Part of a small language model's weights.
Size: 13 layers, MLP 512 SwiGLU.
Architecture: rotary positions, normalized queries and keys.
MLP neurons of a small language model. Each row is named by its layer, matrix (down: output weights) and neuron, and shows model dimensions 176-239. Each number is 128 + 32 x the weight over its row's rms, rounded and kept within 0 to 255. A neuron's up and down rows have the sign that makes its largest values positive.
A block is one neuron, or neurons of one layer that tend to fire together. Before each block is what it responds to, as a language model described it from the Wikipedia text at the highest values.

Responds to: Final word pieces that complete action or change words, usually before of, to or in: renew-al, resign-ation, chang-ed, releas-ed, s-old.
L7.down14 [121 137 160 163 135 135 111 116  68  70  68 144 162 132 101 100 181 108 201 114 195 135 113 133 137  77 115 141 116  86 123  83 123 104  91 152 125 148 139 149  76 151 119  87  83 167 159 122  89  93 107 161  97 144 130 176 132 145 120 118  99 131 143 152]
L7.down64 [154 107 129  99 116  71  76 110 100 114 201 131 126 158 129 123  84 124 100  93 114 130  91 100 128 115 127 116 119  75 126 145 126 111 151 121 108 168 173 110 175 158 149 103 107  77 137 158 129 103 109 183 145 196  93 101 110 127 162 153 141 148 155 115]
L7.down67 [ 99 144 118 145 108 181 146 140  65  87 178 148 153 158 129 139  91 138 121 126 189 125 155  99 162 107 163 128 134 142 168 136 127 126 147 108 106 154 128 112 109 188 135 188 100 130 130 174 100 122  76 189 120 136 102 114 116 151 147 142 158  54 159 157]
L7.down95 [137 124 134 170 126 119 116 150  38 112  70 127 142 127 143 113 161 139 139 159 106 114 128  66 150 148 159 191  66  83 186 137 139 127 197  90  54 109 153 124  65 120  64 161 142 145 110  85 134 142  90 118  77 127 139  72 106 155 118 212 152 100 139 122]
L7.down109 [146 141 139 107 182 121 126 119  54 151 106 118 142 114  61  90 141 103 108 118 154 149 167 132 158 111 137 114 108 132 172 153 111 142 153 113  88  84  83 133 188 132 120 146  95 102  96 104 130  87 147 173 153 110 188 120 159 157 111 177  60 151 167 141]
L7.down179 [187 150 103 105 187  87  80 207 128  86 185 196 114 124 104  95 124 186 178 104 167 104 167  90 119  89 203 147 154 151 137 120 128 144 101  43 104 129 114 134 134  77  63  74 145 100 129 140 121 104  96 146  79 105 102 124 181 150 133 115 151 117 140  99]
L7.down325 [127 156  96 160 114  99  33  97 165 205 120  85  63 208 155 139  85 110 119  79 153 157 125  88 144  99 157 146  96  91 117 152  90  76 148 153 145  64 113 107 116 149 107 165 177 128 122  93 108 132 152 120 102 158  71 115 171 179 169 170 138 137 136 100]
L7.down431 [141 101 133 138  98 135 144 166  61 167 157 178 178 100 160 115 176  95 119 171 125 144 121 143 171  63 180 119 151 199 164 174 129  76 122 112 148 157 120 140  49 108 174  84 110  72  91 118  94  86 147 151 125 176 136 132  14 134 134  91 168 110  88 107]

Responds to: The article a/an after is/was/as in Wikipedia opening sentences, e.g. "X is a village", "was an American diver"; weakly on other determiners and numbers.
L4.down45 [111  87 116  94 157 147 116 119 122 111 145 187 178 154 128 152 178 165 145  67 101 158 118 131 101 115 150 122 184 161 109  87 129 106 103 113  85 190 132 165 149 109 149 135 100  93 151 120 103 118 167 111 122 121 119 133 154 165 145 102 164 101 145 115]
L4.down75 [ 84 147 210 113 140 102 124 101 136 160 150 171 145  79  77 120 180 127 172 128 152 135 187 106 128  98  79 113 149 100  73 134  88 112 180 152 121 162 100 141 117 136 158  88 170 122 133 175 196  95 172 106 133 111 115 169 148 135 166  67 125  78 170 119]
L4.down105 [ 90 155  67 154 175 145 190 100 113 112 143  61 112 158 112 124 194 123 101 152 141  87 106 123  56 135 197 116  94 123  88 124  49 110 126 111 141 118  81 182 176 179 164 108 157 136  89 112 123 108 188  96 123 176 141 123 180 116  89 103 141 170 113  78]
L4.down137 [ 86 162 165 161 158 147 224 157  94 153 136 110 185 115 149 128 136  75  97 114 138 127  98 100 165 105 125 140 149 121  42  88 165  97 154 106 165 172 135 116 147 151 137 128 111 129  76  90  93 130  62  85 133 129 153 107  91  94 107 131  75 105 130  68]
L4.down158 [ 42 167 176  97 124  84 236  92 144 126 151 159 104 149  66 163 167 140  94 120 102 126 112  66 157 146 180 110 137 131  99  80 132 114  51 160 132 139 147  82 154 149 153 151 171 102 108 107 142 130 135 107  95 171 116  99 120 126 126  86 197 173 144 106]
L4.down217 [154 110 175 143 204 187 121 196  87 146 146 118 119  90 117 145 153 137 134 130 166 167 124  97 149 125 119 152  70 129 171 109 119 135 120 136 107 135 155  82 181 151 101 106 123 158 101 140 149 137 139  94 126 152 141 104 136 103 152 108 121 105  87 143]
L4.down344 [148 151 144 144 133  84 141 143 168 139 164 168 147  98 129 104 154 131 114 105  80 112 166  80  98 159 170 138 167 179 160  98 128  91 121 188 135 120 231 109  88 122 115  78 133 161 116 135 138 201  98 153 148 133  61 148 128 155 147  71 151 167 143 139]
L4.down451 [ 75 108 168  93 140  86 131  99 176 173 152  94 120  61  77 144 124  78 123 133 112 182 147 112  93 150  86 188 141 104 201 151 107 126 119 107 113 106  83 106 141 139 160 135 109 142  93 125 138 167 135 115 110 173 159 138 143 122 161 142 119 106 123 125]

Responds to: Mostly the article "a" (sometimes "an", "its") opening a noun phrase in prose, plus line-break, dash or pipe tokens starting new entries in scorer lists, infoboxes and tables.
L7.down23 [112 144 115 111 150 103 106 125 134 109 107 103 137 159 101 139 124  70 141 126 172 119 132 153  91 106  73  97 151 102 104 166 138 142 229 139 131 163  76 134 161 163 108 130 163 133 135 122 146 118 135  98 143 100  82 145  81 118 129 135 152 127 149 110]
L7.down49 [128 156 167 147 105 191 136 111 149 117  85 157  95 145  56 149 112 103 144  86 106 110  98 159 106  71 159 151 152 177  82 128 141 143  97  82 156 166 148  87 137  92 110 175 169 175 152 123 139 121 144  84 102  74  90 111  47 106 100 132  53 146 157  96]
L7.down99 [124 135 120 127 153 136  94  68 142  92 128 135 120 116 129 149 117  77 138 156 125 153 106 127 132 136 133  95 141 112 138 130 139 117 132 127 125 159 124 122 162 167 117 158 148 121 112  93 154 143 134 123  98 137 124 119  19 144 129 144 100 123 130 109]
L7.down110 [167  87 116 171 129 147  80  89 106 112 102  58 135 143 153  93 149 120  67 187  74 140 102 136 138  83 140  78 170 131 125 131  78 135 182 101 139 145 119 170 123  95 171 147 112 111 107  89 157 197 160 122 110 147  79 121 127 170 201 159 116  88 131 126]
L7.down182 [ 98 128 121 124  28 134 115 155 127 160  97 168 114 129  94 179  81 130 141 156 128 140 114 111 100  93 129  82 202  89 153 157 141 175 146  85 161 211 129 170 149 121 120 161 156 165 121 105 139  83 145 163 180 126 123  32 109 143 125 107 140  97 121  85]
L7.down333 [ 95 173 152 111 141 143 159  16 136 110 125 110  95 125  92 162 156 112 124 126 106  97  76 100  98 110 135 115 159 124 110 143 151 119  84 169 112 156 139  63 140 137 111 194 117  83 113  96 108  91  83 159  26 102 170 150 141  83 136 141 127 135 103 102]
L7.down463 [ 92 125 124 161 183 150 138 132 120 116 190 191 111 164 149  95  99 147  92 165 162 133  82  80 207  53 146  55 125 111 104  82 107 104 124 120 151 201 171  86 163 120 103 121 105 122  75 182 144 126 118 158 140 104 111 168  53 118 140 127  61 139 109  78]
L7.down504 [138 111 130 109 104 128  99 167  93 116 139  75 147 115 122 129 106  79 167 150 139 113 127 103 135 152 148 120 133  74 104 218 107  87  82 125 103 140 120 126 139 122 141 146  99  28 115 153 112  77 115 145 128 147 172 135   0 142  93 137 143 158 172 173]

Responds to: Formatting tokens opening a new line in Wikipedia markup: "- " infobox bullets (before "• Summer"), "==" section headings, "| " table rows.
L2.down181 [136 110 190 172 174  95 153  82 117 146  91 119 129 103 133 103 119 152 129 206  98 109 138 193  90 140  83  97 170 134 152 176 109 160 102 196 116 125  87 114 193 208 163  92 133 144 119 124 204 147 157 141 129  93 124 130 106 113 147 151 135 129  92 158]